{"intermediate_size": 768, "vocab_size": 512, "hidden_act": "tanh_gelu", "final_lr_fraction": 0.05}
MLP neurons of a small language model. Each row is named by its layer, matrix (up: input weights; down: output weights) and neuron, and shows model dimensions 48-111. Each number is 128 + 32 x the weight over its row's rms, rounded and kept within 0 to 255.
After each neuron's rows, "fires in" lists the words (lower case) most often at its 100 highest values on Wikipedia text that the model never trained on; "fires after" lists the tokens most often just before its 100 highest values on Wikipedia text that the model never trained on.

L16.up56 [163 181 182 161 132 134 127  86 100  98 141  84 123 134 121 139 108  77 138 179 109  79 132  93 157 192  83 151 141 124 121 118 115 101  86 135 124 104 105 120 158  57 139 139 195 158  89 160 140  43 169  95 112 175 142 119 143 121 121 132 182 136 170 141]
L16.down56 [159  64 111 108 141 132 135 175  73 175 169 107 132 104 162 111 126 154 147 191 116 143 146 138  98  74 182 135  90 111 133 108 215  94 177 165  85 138  92 152 160 112 125 153 154 133 145 118 152 123  73 164 113 138 118  83  89 118 186 167 141 126  78 105]
fires in: "between", "known", "as", "took", "title"
fires after: "b", "t", "T", "n", "k"

L5.up351 [ 95 115 111 171  90 103 108 161 160 136  88 138 103  68 160 110  91  90 181  80 141  26 123 206 149 128 154 123 156 157 123 124 125 125 145 120 105 108 167 119 134 125 128  68 119 166 177 116 111  89 158 141 106 114 142 138 102 153 191 103 146  70 122 127]
L5.down351 [174 131  90 125 135 115 169  89 112 178 138  81 125 158  89 163  37 136 112 160 137 126 163 206 186  70 164 130 109 120 157 135 152 149 107 126 140 139 131 192 148 110 112 128 148 141 117 123 147 183 182 123 131 151  92 203 152 181 169 161 160  87 114  94]
fires in: "her", "his", "he", "higher"
fires after: "h", "H", "m", "igh"

L5.up553 [154 116 187 125 145 143 116 105 193 145  99 191 141 116 122 121 111 136 156 159  88 105 125 132 100 126 143 126  80  65  85 177 151 131 140 125 170 104  91  94 159 104 161 139  70 133 137  74 148 149 104  95 148 135 192 157  79  84 117 180 130 110  83 148]
L5.down553 [134 209 130 177 161 107  87 113  66 120 130  61 101 145 142 125 155  74 128  83 119 123 131 136 129 137 135 116 199 148 160 131 149 126  86  98 104 167 120 152 172 143  84 122 109 151 113 152 162 150 134 114 148  74 138 136 144  90 157 115 105 171 212 105]
fires in: "which", "this", "when"
fires after: "wh", "th", "h"

L11.up215 [134  91  98 104 175 123 170 225  93  94 183 157  74 138 105 161 120 111 153 146 167 121 208  81 131 155 145  98 121 113 117 150 149 102  93 140 126  96 128  82 164  41  86 106  99 176 118 138 138 135 153 129 143 124 139 147 213 138 100 128  90 171 156 171]
L11.down215 [155 180  61 127  61 124 140  53 176  93 130 125 120  99 157 156 176 160  83 142  78 112  58 176 148 127  84 135 155 215  95 132 167 130 177 169 123 114 117 148 127 141 108 113 100 187 100 138 135 150 130 122 107 108 123 133 102 158 165 112 145 115  86 123]
fires in: "has", "had", "joined", "announced"
fires after: "h", "e ", "a ", "he "

L4.up578 [102  81 130  80 178 176 124 147 144 138 111 117 142 154 134 153 177 168 110 139 132 193 103 163 115 102 184  89  74 145 156  99 165 102 116 108 145 135  90 123 157 147 192 136  97 140  92 139  86 122 120 156 171 154 113  99  97 150 128 123 108  88 129 105]
L4.down578 [135 145 139 118 111 190 166 136 147 119 128 166  73  90 183 109 155 148 140 114 110 150  89 117 132  90 160 110 119 100 107 160 147  93 123 103 143 104 107 163 174 185 137 120  55 181 100 124 134 178 140 127 120  78 172 143 125 148 134  67 169 118 152  78]
fires in: "she", "before", "it"
fires after: "be", "S", "s", "and ", ", "

L7.up501 [145 107 101 116 130 146 109 144 123 151 119 132 117 130 137  67  84  87 149 138 168 158 146 175 168  93 159 139 161  65 146 129 158 134 151 163 134 155 148 113  33  84 104 160 181 147 142 103 152 131 150 145 190 170 117 182 116  98 178 110 180 186 124 131]
L7.down501 [130 170 154 102 149 170 160 114 136 157 149 133 141 111 136  62 138 106 154 111 132 146 159 158 134 216 129 133  97 107 112 159 111 152 132 162 138 126  94  54  83 116 146 167  78 129 136 120 217 218 138  78 184  78 126 155 176 218  97 105  88 170 130 151]
fires in: "his", "her", "by", "s"
fires after: "ed ", "H", "h", "'", "of ", "ing "

L8.up101 [135 126  85  71 136  67 178 175  33  97  96 123 175 124 206  42 160 151 123 135 150 125 111 106 114 105 139 138 147 136 131 189 163  97 141  22  90 200 141 121 139 138 115  93 150 159 111 158 109 115 136 154  96 126  85 107  93 141 139 103 120  84 144 196]
L8.down101 [154 144 147 138 153 126 142  93 134 119 141 127 104 117 110 153  77 178 108 123  92 147 113 169 118 108  74  97 123 117 160 156 110 151 137 135 132  67 100 138 133  80 208 136 145 160  79 121 119 135 134  78 122 159 119 125 133 115 200 153 140 177 112 170]
fires in: "this", "public", "each", "them", "youtube"
fires after: "th", "l", "a", "T", "p", "t"

L4.up415 [131  81  80 130 110 161 152 183  86 116 130 158 104 151 239 110 155 137 177 153 116 109  99 156 113 113 198 158  97  78 116 173 200 113 115  92 135 155 174 163 111  68 169 122 132 123 151 134 140 102 112 149 106 140 125 149 111 167 149  90 147 101  92  79]
L4.down415 [172 128 136 157 144 116 165 130 128 151  75 139 122 169 150 168 134 173 114 236 137 120 140 107 115 194 131 123 136  94 127 154 151 184 162  61  82 177 126 162  68 130 115 107  86 143 100 104 142 155 133 113  95 150 180 200  91 138 188 130 145 117 170 124]
fires in: "s", "economic", "historic"
fires after: "'", "ou", "om", "or"

L5.up64 [131  89 128 101 134 107 150 217  95 156 137 189  74 137  81 143 143 139 124  91 124 105 106 134  98 129 103  83 136 164 137 116 165 149 106 125 139 121  65  94 136  64 127 106 117 127 175 124 159 120  97 108 161 158 163  76 107 161 140 142 179 128 119 130]
L5.down64 [117 134 168 115 143  62 140  98 129 128  93 166 135 131 108 118 113 176 154  59 151 165 138 165 136 108  93 157  65  86 178  76  77 162 140  57 147 139 123 154  69 137 148 111 105 157 133 121 142 118 184 102 163 133 131 176  72  94 130 126 185  65  64 115]
fires in: "he", "held", "have", "hot", "her"
fires after: "H", "h", "av"

L7.up299 [120 142  71 137  74  46 117 167  86  75 174 182 139 154  44 146  80 160 190 150 170  88 191 124 120 118 173 110 150  89 155 157 181 121 130 118 130 124 142  97 109 119  86 142  91 128 113 133  96  67 138 159 101 113 116  96  24 124 157 197 181 124 114 112]
L7.down299 [119  64 130 168  91  99 113 122  99 100 153 159 128 115  64 142 175 153 141  97 101 135 121 119 162 199 103  97  62 117 116 115 117 134 145 135 156 185  72 160 105 187 153  96  78 160 123 170 147  74 171 116 124 107 124  69 138 117 153 104 114  97 128 146]
fires in: "had", "has", "have", "having"
fires after: "h", "av"

L7.up682 [116  56  46 170 127  97  92 133 128 127 103 124 128  76 144  99  89 118 169 122 188 148  97 140  55 180 136 153  83  83 120 138 109 148 101 128 102 165 125 156 115  99  80 169  99  95 130 106 142 119  93 126 172 116 145 181 118 101 120 109 185 163 113 103]
L7.down682 [ 99 156 189 141  94 225 101 113  84  83  82 176 159 150 156  96 124 181 116 183 126 128 154 135 124 132 100 106 149 165 169 141 103 154 184 142 118 151 143  91 158 133  92 140 140  98 123 145 139  78 150 139 144 109 109 160 119 118 101 130  82 149 144 151]
fires in: "league", "college", "of", "gold", "great"
fires after: "u", "ol", "g", "G", "il", " "

L19.up723 [174 150 152 185 117 126 114 160 117 117 128 204 147 104 108 107 176 134 167 122 130  93 167 162 149 131 102  78  84 140 125 131 103 129 135 158 127 144 144 186  97  67 151  65 125 126  98 102 169 118 152 144 140  94 146 170 146 135 188 118 152 129 109  77]
L19.down723 [115 101 130 116 143 101 124 158 155 127 142 103  82 129 127 137 118  81  90 128 128 130 117 122 104 144 151 111  94 164 113  98 187  66 102 111 138 143 111 144 134 138 173 191  90 154 116 135 129 115 160 122  85 152 117 108 129 139 176  90 128 117  82 133]
fires in: "his", "he", "and", "several", "federal", "seven"
fires after: "f", "s", "H", ", ", "and "

L5.up710 [114 132 123 103  88 135 133 167 129 145  97  94 134 181 175  77 104 145 131 186 125 143 115 158 141 147 122 137 124  78 133 118 130 119  57 122  77 159 118 121 123 118 211  93 201 187 154  96 130  73 167  90 117 110 147 120 129  95 145 109 111 116 115 145]
L5.down710 [ 88 114 104  98 115 107  90 117 192  99 147 114 136 148 201 121 103  95 115 154 131 108 158 129 145  66 141 102 129  92 151  44 166 107 161 166 100 140 128 129 145 115  88 100 139 121 107 121 123 136 144 107 155  86 108  76 164 116  65 109 135 148 132  79]
fires in: "as", "this", "years", "title", "order", "thousands"
fires after: "A", "T", "t", "ear", "e", "ord"

L17.up81 [130 149 145 107 111 116  59 190 149 193 100 163 130 142 118 108 102 161 139  71 138 137 108 150 155 223 164 133  95 192 149 113 160 153 124 101 134 117 129 118 110 174 150  56 157 124  82 122 142  58 173 217 155 105 108 126  93  99 150 166  78 118 123 157]
L17.down81 [101 123 144 132 159 124 147  84 123 118 154 166  81 157 102 116 142 103  77 160 136 142 121 121 167 156 105 116 157  98 142 146  77 146 139  65 122 132 220 119  63  97  95 139  72 145 172 138 112 188 131 150 110 165  74 185 126 133 120 120 121 137 135 121]
fires in: "which", "and", "who", "where", "this"
fires after: "wh", "h", "T", "u"

L8.up433 [136 136  54 181 113  67  86 165 107  88 152 137 138 158  38 188 153 121 110 152 105  99 138 150 131 125 142  65 120 108 105 102 112 141 147 148 121 122 126 138 156 187 111 116 101 138  53 129 102  90 127 137 162 134 143 157 111 141 194 117 153 169  64 200]
L8.down433 [ 84  89 150 173 138  50  75 141 106 152 231 133  82 149  76  95 119  67 129 107  42  77 186 152 149  67 159 203 131  81 113 153  66 127 102 147 128 134 123 138 103 160 181 138 102 165 104 103 138  77 133  87 127 165  99 139 111 128 138 112 134 100 127 189]
fires in: "had", "have", "given", "has", "would"
fires after: "h", "av", "g", "ere ", "l"

L7.up27 [103 125 139  92 155 140 114  80 126 141 137 124 149 167 162 126 107  98 192 113 106 141 167 155 123 131 139 133 132 131 137 170 175  89 124 103 106 145  93 120 167 145 113  76 178 138 156  74  81 111 146 166 128  95 191 147  47 126 159 133 171  97 124 114]
L7.down27 [171 137  69 108  78  70  90 102 100 134 194 109 139 170 145 150 150 182  91 113  92 186 117  78 150 108 154 197 131 140 116 130 116  95 137  59 132 146 106 160  97 137  96 163 126 216 146 147 142 110 154 115  96 128 102 133 107 131 151 186 126 161 119 155]
fires in: "this", "which", "these", "what", "although", "there"
fires after: "wh", "th", "T", "Th", "ou", "the"

L4.up469 [155 113 130 165 132 185 153  90 126 159 146 173 131  91 156 106 131 190  94 178 125  80 125 116  62 119 152  82  93 143 113 168 171 146  78 117 164 138 117 134 103 139  90 178 132 122 138 126 111 115 116 101 168 145 150 144  57 135 112 139  50 113  73 108]
L4.down469 [147 111 151 146 130 111  59 188 132 145 152 144 173 119  93 121  93 177  73 132 102 154  98 149 153 161 172 114 119 119 125 136 103 121 127  75 175  86  81 117 104  85 109 126  93 127 113 123 115  66  42 132  89 118 139 154 159 187 112 152 130 173 119 160]
fires in: "other", "royal", "third", "social", "its", "another"
fires after: "i", "o", "y", "A", "I", "th"

L4.up217 [122 193  94 115 158 117 192 132 108 164 144 118  96 150 145  87 146 120 139 136 104 146 110 183 125 126 114 121 106  70  92  96 142 131 112 188  98 153  89  84 110 155 155 131 140 132 122  89 144 113 118 127  89 147 139 168 140  80 183  32 152 146  35  86]
L4.down217 [181  66 124 185 105 103 101 136 122 161  93 150 173 172 127 132 114  62 146 160 113 145 129  87 116 119 144 188 187 151 149 173 103 141 136 149 174  89 111 132  52  93 134 177 151 135 138 132 174 132 142 112 149 177  92 123 112 107  92 108 120  86 141 117]
fires in: "this", "to", "by", "his", "time"
fires after: "T", "ing ", "H", "B", "tic", "m"

L4.up593 [ 91  88  94 120  62 139 170 195 131  92 118  72 121 138 138 117 102 168 104  98 192  75 136 139 103 148  96  44 106  55 156 152 188 107 106 131 187 133 171 104 176  95  71 136 108 126  75 110  56 101 143 114 139 170 159 131 121 128 167 169 112 116 117 158]
L4.down593 [150  69 110  72 101 106 129 112 117 134 139 167 125 128 151  83 155 123 161 153 169 126 110 104 136 148  93 184  71  69 134 138  84 151 113 156  99 137  69  86 120 124 144  99 122 102 108 136  80 118  80 106 153 131 163 124  93 131 182  63 163 120  74 137]
fires in: "have", "naval", "having", "economic", "anniversary", "become"
fires after: "h", "e", "on", "n", "N", "ec"